config = dict(
    num_attention_heads=5,
    vocab_size=8192,
    bias='none',
    init='normal',
    init_std_down=0.0,
    learning_rate=0.0141,
    schedule='cos',
    batch_tokens=131072,
    max_seq_len=768,
    z_loss=0.0001,
    train_tokens=902600000,
    max_steps=6887,
)
MLP neurons of a small language model. Each row is named by its layer, matrix (gate and up: input weights) and neuron, and shows model dimensions 160-287. Each number is 500 + 25 x the weight over its row's rms, rounded and kept within 0 to 999. Numbers have three digits each. A neuron's up and down rows have the sign that makes its largest values positive.
A block is one neuron, or neurons of one layer that tend to fire together. After each block is what it responds to, as a language model described it from the Wikipedia text at the highest values.

L5.gate145:457511490512510495493489493476497508515498512540461508501457500516507512479518479497472480504506553514502492527469498527512535525510516512506480538482519511483531496505525480518440541504486508423537499492490509485491500518500514471517520485477491532541534460515517501524554498482528497455508509512472475463488546564485484537490465523452516467461510479456544491524517499539496529482452
L5.up145:515470480493447480484486518517446519486484461530510517487485514554474501469448473532501501497507480486503522562522485482488459497517522474513527538547545513491507523528489519459480496484473532505515468518502468495459564465505471478528509560508494493469469494480471499511502512529493496484479523493510486502501484489471521486463534473525506509482481452498560502481502488539487467458500
L5.gate228:498476470518491453521499501490440480486485513484537511524506443512503506496488468454486494467542476522497470496514511505510473498510475482487460514486476491478453467486516485501525554496508496539482483492556479509520534492541491477490476470543509522488499511507505530520444541474506484511505497485507560535472499514497499516498538445522509518505537512442466519500482509508488495512516
L5.up228:526505461506477487498500497494507538494493533452513525488504487535490500488538509462518497546473508482449511499508512529505510528464508479487486536507464531477497485512501475487505530502474478498461511510483495540438438452520497476525479513503499524504516530467466508488482540529491472505493501513491525522469490496523565520545505442497510575498435485527463483472495501491477514480523
L5.gate257:541490471525509508484501549537489487468541515454519469518481464509496499498498421503503490493540491487489506485474494513471503493467425533540512500484522506489496498450480502437517525557463502480500478469503513496519494484536511552531491519489482490504476514520493507493485480500478467506521486500492519519490494469491463558522466530489497472503458516475517534466473488514513521494480
L5.up257:514537490536492482497471504475519521530513531487555491487496542519532454554489537475506517497503517477500484498485505537518511506453517478505526496467511503489516528476485452550505501494532553519512472485505489531525558520494511526547502518507514474487540543524447546524520473532520472492534500526521501469462470425468506478512463475475514512496499495508460467522489505487458507485496
L5.gate569:501488497467515506495514540501528506464529506440532451492503465483481462541505464523509490536517537498517478493510490552485485490496504502511503495507503494494466524521490482517537554528478502515511490483557522518479478518507511485532509510509531490496516497469482518464520469436479496520508434463552460521474504528495500499498504516499523509487480505501475496522481467536490496501502
L5.up569:520481479518500469508541505486493515508482474503457460537483493479486488497565452500465504514493494492526441570513540504463490533497498494480460513514482498547483522527470475501503523522465499506478491469529486495516524539519468448518495541484476490453431510542500503514498500520517515479517486525480489507491549510499476548536498510508511531501482499471518488514482489541481539481481
L5.gate661:478507494521479477498490519498503523484502525461500480543518479456522482493475443451478516499450506476519518491481491481505524502526464479489435466505462481484480487510462482479511554492461481481519517487490495510447514516478485482518518543494562517514490512466519495536458504518517557497515501488467477482458516494463519475481516519524539510533496466506527445506486467468506518476498
L5.up661:547468496526476507497525473468502548487527468478555490525565512513506530496497519522512488510514539475483525486501493437477496501515542479501491534539551510516486509532497478491513491515505452512521531514505499491482499509528512515530464511501513494525467496534475493490481531471484482531501455504511469523504520508475509446498526570550492525487518483506502476528487501480556442468495
L5.gate670:494516490502531473489453539456532508467533519469472522496506484513522482537523469495497489490453533524462467475491520510473534494535496541491526510484501466490492483463504491515438494467542519469516523513483558461520483504480510520493493520488529514476496480502493491493507498516535537503494479514476519490473464495492490497472500489508511485498515518535561467469529560528466484518515
L5.up670:491536527542497527531498491533500552454454463522489476561511470504446476478536525510496498491518481482534508519490515463490455505518512508458476494493488531501530475507508506470472505495520484548509475495478511526535465491511469499562534490513498556490493463510498504483576499481543513515488519487496519509492490491479492488504473482496490499474518476515480543486497559517510471505493
L5.gate684:519461515459507514493530485481488513459490495488468524523481489530503502462487498447503508566484479484508564562470524496490516489528471550521533483538509492481452504531520495489516511534488498498535461498496564494476509527522499472535527485484506533482510493536495472466489483503516511473481486509470454534510487504517522511508493466492517533526496486489493479474481501498543536432527
L5.up684:486488484500537469490528477491528537471518520505525509515500493475491521505481443479525440494556510498493512535507507462466545500518499501504508486517526431503492499516510487497491496493536527477543493529493551518509525495498525471543522496526513476520481486528492496521498489540507507467516493487479445546479512514490480484507499470522509517510501498537469479480483500508520515502515
L5.gate785:522485520490530511539520502482506528508498533447528500491493481481477487492486450537514496526536497497504494527480480517488517494540505490502502521511514465506436539504493510510493518476465497529561492458504490494518498496505483547518461550531542462527517452484496535508487515516478502525533475486530508509491512481519553462478541525476509493486450486450513508491499504514477497478513
L5.up785:518533496515522483491508497523508514489484500493474496544468510528473447461513471493500486434514472513492532542480504476515497504496511495520501472495507501583501512503496446492517501546487495501471460515524525504480495464455475483497474501496508523489538516496548540504491478511469486486501485528520541549505482475520541517477550472553507492479501527503567475476491476512473498504476
Responds to: Final letters or pieces of short all-caps codes and abbreviations, mostly in tables and lists, such as CM-LL, JP-N, K-SA, SP-S before a pipe.

L5.gate106:479525496481512561484483539506492493503495519533506503522451484543493492497547504484549504512522467491491518486498509515493485538488476503519460541532539467526516496550541452505505502524485495493482477474450485497490517489536455471511506533475481541537509489504509510481482517481483496468529462531485495489527499473502516495493464543515513524500485496456508511487481503497474521491519
L5.up106:530545536483519521456537475455520484492527500542504498487516513541517475507481473502462486445483498542524509519530476507475482499525545483540510477525493505504552493487512523547500504491491485487525499460498521452494472468516499467525492515508498497552497504515526489489549501493454527505490468452506455528513490508530503509496542504449499471503501515472537500530524512496457517489561
L5.gate156:526531465491508505482481519461486545477486498454524524468477504506478524536503474485522495491541501480532561503487509492496474539526491516530490482485493475506519462441489494498495528508520513495501514483518520500482523502464458521496491515506490499543490495509482435463541485508476551433468544483542503531490518515490508498472535489515547512463519505452535469488514469499555524523533
L5.up156:513448514507516491544543473499490470477454529499489565500480493534481488495503501505475516526498487507485503506480524504511523515520505501494491466488504528537507476516477475521467485490498473492518488491481515447484490472499492499539504528435499537499553509519448494469492482542530496531488485480520459502524484498514486466507526495509527479507451496491492485495502521496500502487526
L5.gate315:500467494541501485483503464491504466522480498464514482503482490454497517498508527489503534539541560494514485517414472501489492510525525518468490519543532501489497536521501486472511488528514528498491512464504491491469494491496485508483463503491480476489494539505510481519502515500433503505512482482462517554532508475500490488486538557518517538510479491521485480454526538450527484494469
L5.up315:468499512472488504494510548455502517473478472514535483507547511489462447498477484531477487501440522515501481514473553529498498518487482504474512486503502509488496519527527533480495472496534483506541492583500518496494502474508488533481498523499529487498487486504504491487537529469524530505544522465493470504529503489513487532499497530531503512521505524523505507489522535486500475479495
L5.gate549:504563487460492433492548515470515536529479522519541480495499499518455518504462485526509490496465495469496459507523544484480456535496500485507561534536478485531495483441481521533458526530468486464510543519512497502492484510517485484500490496508528477509460488523493491515499546534490493525536492526473479527536498531497544482489553542514520522470452511490487507508496486536524537560461
L5.up549:515506521524504527507522510545517493506550487542477536525481448528506527515494494474487509500507524505525528538481451481463481496513502485497554519490516471507464471560483518514499498543490504505465517520474507448488466471491535512497505520520511538463494498503497513487518509498533524527509537522472478483498500468530481469468484525509497521493493466525469527536533474501479473483480
L5.gate802:502514560512546484490495554483503542450515480505521522448531498498489517500504488520511514534464477502463512523538554514512466514515526494497509561552518502460537483518513554509487504534503522509496474459502512509472510487537463490463473525522510496486468522479521504485473512465496456489472546527546500553506438499520510474493505538475504559467495518518536507515508512446535496484493
L5.up802:517470526499471521491498510496475517495545471507515489527506499520476485529491522511507473476510491518507497448525458505470449475485507531487529511529546518538520483522514506482527487499490505498506457468510493443418509462494513479481531501536484501516495527487475528499492498476531481491518477514505467541546503467485518468476506536478505526501467501525505475460471502462440494447514
L5.gate807:459458490516502544498527491503489506504494513486503490483546538488524513498519537506509472523487515527512531507469534525524527509492542465528517425491522521510506471523511497484516482501512479517513481479556501485536478464474439499504481506519498495506482464444471532557512478538461498484515475512495480507535516493457492504507520530522516479547475500546569529517482506460490473517492
L5.up807:503511519527462530484531509496475478485506486459506512517519483548503558473487508546486535505506486512487471539504541525485479480493507513477488524476498497490533506520492497486498466492486492508460488506500491462491503503505434480476541545481483485531489489475510507489485512534489455492522534480548456520496515535478494530472547501548512505514452487491499477512542504503492489488451
L5.gate818:500482473536467533521543499448525470468489502502516521547502475475512545511533508482530504520536459479504464580436491496495504498523510489511447475522518521489471528531535501465472528512481506527521453516519472484489517475538485497534499470453530519494451526568496493511513478530520486504498459495508496496529521529488515498492487517492513504493468501509496494545523493463512483525466
L5.up818:472442507522498497495522521475497521494481481485486499482519499463492460516495490469450485442514474541481555534496459500487471479491510487502469485460464528487558489491503546492547494469498562485516486510517553473454477510477511497514531522483466491467499488502448476535555474518499491500513522481503533492475493494497482506465485496531504497497470507470493521467493481453498493463523
L5.gate828:496469533496520500471523491477504456514517514464535481517513458503526499499473558515515493477483476478481531469474527491519536504500502544542537548486525466510505527521507505499513455480528510521498497500494510542503506500477540477487463510510526512540495523549491504490494499516494463495471496475514458506521521497442445515480490516506512487531490472502520557454521477480543467519530
L5.up828:538461512533488489488496539520439510528469504497481478494507467447507503513510496531471474505445450474478512501478525531509507564490527503491473551536520481492526472511518550509539478511501492468485474515527519514471472475473491491499473539475508507504477505526496479489479479526481493521494519532507465510520464491505487520464497539496490473482471504531496467513492527513504475532518
Responds to: Short vowel or letter fragments right after a word's opening capital letter, mid-word, in names and headings, like T-e-levision, P-ri-nce, B-i-horul.

L8.gate54:517497486508481522529523500477492523495492490503489481489473543491505493489523516500508526531488515502488494482460538501494482501531502501526474441525498486484503514538496475459505556510483474453506496520450542514460487504478514549532488487530481491502502499525488523544504491500507497445520531524517516462497493491485481503511529536518479510505502481496488543515530493525509499511518
L8.up54:526456529487539513482494513499532511511510540529528500518521499488511491511519497528511525497546456486498472481501428479542573501496544524524556510458499483453501531474459514505522527498541494492510513489482512525496514528466496508532530551510460471505479506525511520473471494434512469484498539516513537520509563501481490527479512507532500504474490492537485498511472490534523519506466
L8.gate154:475507524490520522513534506507517509511463537519474454479485515544496440472507549450503485477495460496492486527492484523487513502497507511494513492469495526507501490507535535500488520492498516452502512504482507537508503506473504487511515520527526520520515531528486493515510476474490478509474503486551495452542503489467473476491477492511479486489470497501575500476487517482479492516512
L8.up154:513509494523462529456487508480544545516508458452487486510475491484494480506506535506542518532503500504482487505503545524527535491503427510497484496483518490475497497490469553502512512484498526477499511490525513510498537517477493479516488468508497508460462529492515482504494534493491469485509515481535459493501516495513499498447513488513517525482510508518485463485488467462544491531497
L8.gate261:504526472471516473523475550492493548514457474536481506510520509561526490493486476503487510425502492461546500457466497508487560543514493454432517489498480481500499527514472535512474493489558504463512494557474520522523466477475470479501538482507505498497492484479497474528491510554486482505494501496508517485514502488449523535519478483486519515508499459518532473498458505492528520487495
L8.up261:515518555541519498504503508463529460512505435489484507555539484466524494500514501503446493505510493540500485460507506502522495492508507520549510525459483522507542460505508490469537511512512528470500489488537521485494542540433495469465470552516519525538518529554492492534486472490513533545505471444540483458503481531511497521502516491524484496492516506551516533506491526518483465512460
L8.gate268:480513492506520528470474504525519507511505504506515513510506541483534533532525513542502488532536485500506505486521477468476520510543465504472510544511517528505504489494535508494555509519486530533518475462544538500481512492525475470488482498498527506486482473485480498518492514489526487517516507449503470492544501495484484535481487495506490535470533466486458535507522471541513499491542
L8.up268:562513490484529456497494483522515533477506494479498480478442530518487492522456495522476487513504467518486500512504492498472502486457474501485540530504535461415467498465511468527505484493534519534512505487512516510488485501522506474531511503522484487439520481508490481517488511493504491482470562494497505460464499509503502499490506547526495508534467515519524471553497492477518484484514
L8.gate294:470472520522549476495498476528526487474448514498486449488524497530491481499497522495507480528521497518452485453496512516493493521502519453464537544456474479486512542476486545549530468509521496464477494460512501514524525495495522497474483491503510510509479526519532478473561516494507471506490473526501494519518485466496473503514482523520490496532524507514567548503480487499489503512470
L8.up294:537478528517514483513482520497532521498528507571467502552472486506551482518532537529491475508479498512541492520479542470462520560490522491493493509513489486537544492535474503526546510504529486513500529496498541540459507483496509474515506498459447476514493478516514525501516510513503504515529539486503486508458457481487529488515538516529473486519525496471512479524488483470442514514505
L8.gate301:481497463511478470493509504435493504498535476513457493496506522507498491484481453518491452525529451486480493445516525487486544529503507480495481508487530519517537485482474508508505494504443462510501500495478492491467534547490485506486491473501459496530547523519506515518484469479523550463503472508514474494508508509479504476501480493518504474496488466493558490515510448494506460540488
L8.up301:515485472558487478481528495512511543497536490481516494497483464476481524496512493479520466480498500538507493448525471493475496493503464507533524503470502509539549507512497552518502498488503512523520515502484469493489479493462480498500474479498560489520509529490464440468497503503474520493499459510509507504519474480481489508457488482523463504502487501509526489509490531480515515544494
L8.gate462:490455512500483500502501525492513496498503482493468519508506464440534489525497510497505463517542461489414530481490472504483542491435485517476520496462499471498513467564508441511473508510468459522501498529509510483519500492515512514492532517513474558532501462545499500493482540510514532481457504483487452471510459492452501497507430518474506480476469494493510469504488560518481506525481
L8.up462:545487484477457451458536480513479512538550499507492529516498538532505524489489511521503540541472493482489483491571530524455523494488484502501512546489481473540518493467497508473523518492482510534524520518547491512491499513494552508514528521502529508473512504454469480505517491505470463511498508484498482515415506468526494465520504469435478466474517499502497478516507451475466540500517
L8.gate579:480506455545523515529556542504514535445486494466479537472485486518476507489486497537493466462469489544494499522496473536530472479482432518536468471458506470541508519514551548453503456499494559483470450520492518494506482509486478526529497508474497494486473545498506525506489507505534504527540464522534488490464515520526462510501488495472506483509520528530500501516451488501502472529500
L8.up579:490512480436483477493499476532481503464497490532509499519483524520498510540461458479548524510508518538566481434514487465495511510526480511467556478496561516494482471534499534495484473504501472495501504463498517525478491493513484485431517533490539500493527517471486524527463493470487476475503508502526513507501543500489528507500527504533499499510472525518531491541484492463463550485521
Responds to: Inner and final pieces of split surnames, mostly foreign, and the comma, period or bracket after them, as in Herre-ra, Geer-tz, Küster, 1850.

L5.gate116:495492508527528508489518495424509532497520460518473507493531492439503490565492470489514497517496468479464512469538496460509446499531493467534500474489520527518475488516498474500499509483505523478495493479551509474456501514479479498490511506509527506521503467498531561499503527455525511451519516480475484475519515483501519491514495455508505520456480507473515458486477511490501522520505
L5.up116:525498497433527492518463493496484535528534511472511507506510518542532534515520464496518492456486539476484489510463524486518453520462506466499461517486499459473475528493446492476494482524487538514500525509477446470498476487474501532543439532497518506470556472537522497500513502488477483548463464510495504499471502475518524480517472530517500473513498519535476479472489507499481464481533
L5.gate288:467530515453475519500536475505479505494485434504510482470509535474475539473490477530466526534492522477501452493473488479526487485515442527524464553490500487474505524474487480491483513494450529462499487518464532534460492547533515485542533504526499538489480542516527457524473499446501479514499523483499509512456482501492516512450479535556510515515501446485538519473526485502477541539529
L5.up288:526506486514452525507569484527522500496521474490465523485506507458463522516493522552489495511528516491490457519445512506468505500496524526547452462492471493484503533482463504454499524528474518463508445525490526481488518523475504479467478513502499542478539522494472477509488515479485522514530539490533508483474466498476484469503483515561529484459502501535502474529496526493508549496512
L5.gate377:529515506490503551513503512473533513471464493464510514526542523498485533490525499521520448512463519514510453501490492451511486452456515507499452531514488499485506467496515487488514506447472514496503492488521496512558472501508505519507496514492505495475499525499504484467480501458491504497442516510499546486496476506491508501515448484503514471529515529524520495498492504521480551489456
L5.up377:493477497527494510460482493492484552520493492497442504494513506562544463472529463509479504519487495511488475544511529515470473466562502501499544472517484531504555499496504507529422507557501528492478513510513495482496499523485506491523492523477509472524506521450461508503455476512516516485515513449485552487537493507525506477522500538505475558522458466464513504555495503523493517497517
L5.gate501:499527521497476490467524494501497506496519508549518469525521443532493469499511482478462489482481486466479507505532450488493457507511471520496573468506482474543533494513467485501469494510523508444477543510510505523480449514485532532487528542480454468483526527484458473534503503507468513482467517509482493483544540484512504517541543493512512527503470505508518529494472501525515529493470
L5.up501:502518494536505500508510521498472516500464532500496527531514519522490504465518459475535526507456513583472507517529511493503531481519528539513467522493466488499506498480465515494518524463470514472496553443501489529523485511460501499508477499481492507512491481487523524486549490488526516494486512514501444504477483522495472486457488462487511508467516501497420501477505488506507496518516
L5.gate594:473500509526484470526485502464498502508499469521470491530516516504512456498484519505538492543493533493465511486445513494479509510549443472466460539472494468504504468477506508520433494488531471531452514461481485522548491539513449477495512501506536519511480499501534472484487514493483491499474462468484497454521506498530516477500470480472518475484507488470449547502492506474529521498526
L5.up594:486436494490499485482524519500471560494495488460525479511505499458546492490514481492521510496474483560526475488529488473511500510465447525456531514468442469483546508491484538445496510479486446541477455488518502517550537525502460481532517553522482499480560473501529484530527460528517527488452491477540564471488464509463507473484538490492493484478524467520497532562487478489496506493503
L5.gate618:511478522532518481519518508480474473507509532505519490494527536496509451504481489465500491472502508486484491489524498462541513504572480493451499509515457489563498536541451507511462518518532534497507494493469509505507480538508493532455463495488515481532521507502521493496497483499493484508501505479540475526493463522487495522543522477499529512478520536446460443531514492464513511465486
L5.up618:480445505498508520503471509519491510524457456544502487524448504510552511518490486551487462507504507512508516525468509593470481470492498523534483481477493442519516495475471504489486529485453498485486452478517523504502522509493510527521486486554461510472511525534528493499471472488562527532516501505504490509485501488485519475524497495507536469459554491482495532507481506511482479509514
L5.gate619:477485524543489505476498528485503512457493498525515509489497479500506501462488497503504509497472521497470477509493465541511479476519469503525519500502479482547473504506491491511534546494496471531511504493507488476526498489499445473498479515493465533498488477476494452517476488475468466521509515516544491490510528452490506512459543482545514475459513472502498463495504520449514553532453
L5.up619:514508511515485532512491482500487517498470468478533513538523492471519528519504489517489523488459537496483504528539469476544510503519456478526529524497500475509482506519520495529459526483493549481487540504533503481482557479472525518497476513504509488484507526514471505479474470553491561501524502498508494488549443497516482521498486494489546458478521463484481513523482520473528512493436
L5.gate641:514486468488476513443524503523497502536474469452507447499508532513495496497516477451542476508501513481509513467509468498550508496537532476529505476537457466432510461496533527482495522526528532516494471501498485498505484577473505505525493503485483492492534535528484471495522500529495485458455453483501491520520518501511462493500476501536513496492538469498487500521501512492500510509518
L5.up641:531464490522508556507491486487507492491491518486460477542528446498501487560541485502503520498469483516516510464531475471490511463506492521503539508533508506464490489496537498496526480547466487533526509496469501509512498486495484516481537483481457539511525491461499510502467491469489482490466464536513556453475541525475512551481497498521493437500479520530506543543520446500484517500526
Responds to: Middle or final subword pieces that finish rare, mostly foreign names and words split after a vowel-ending fragment, e.g. Lavro-v, Chattanoo-ga, Geromichal-os.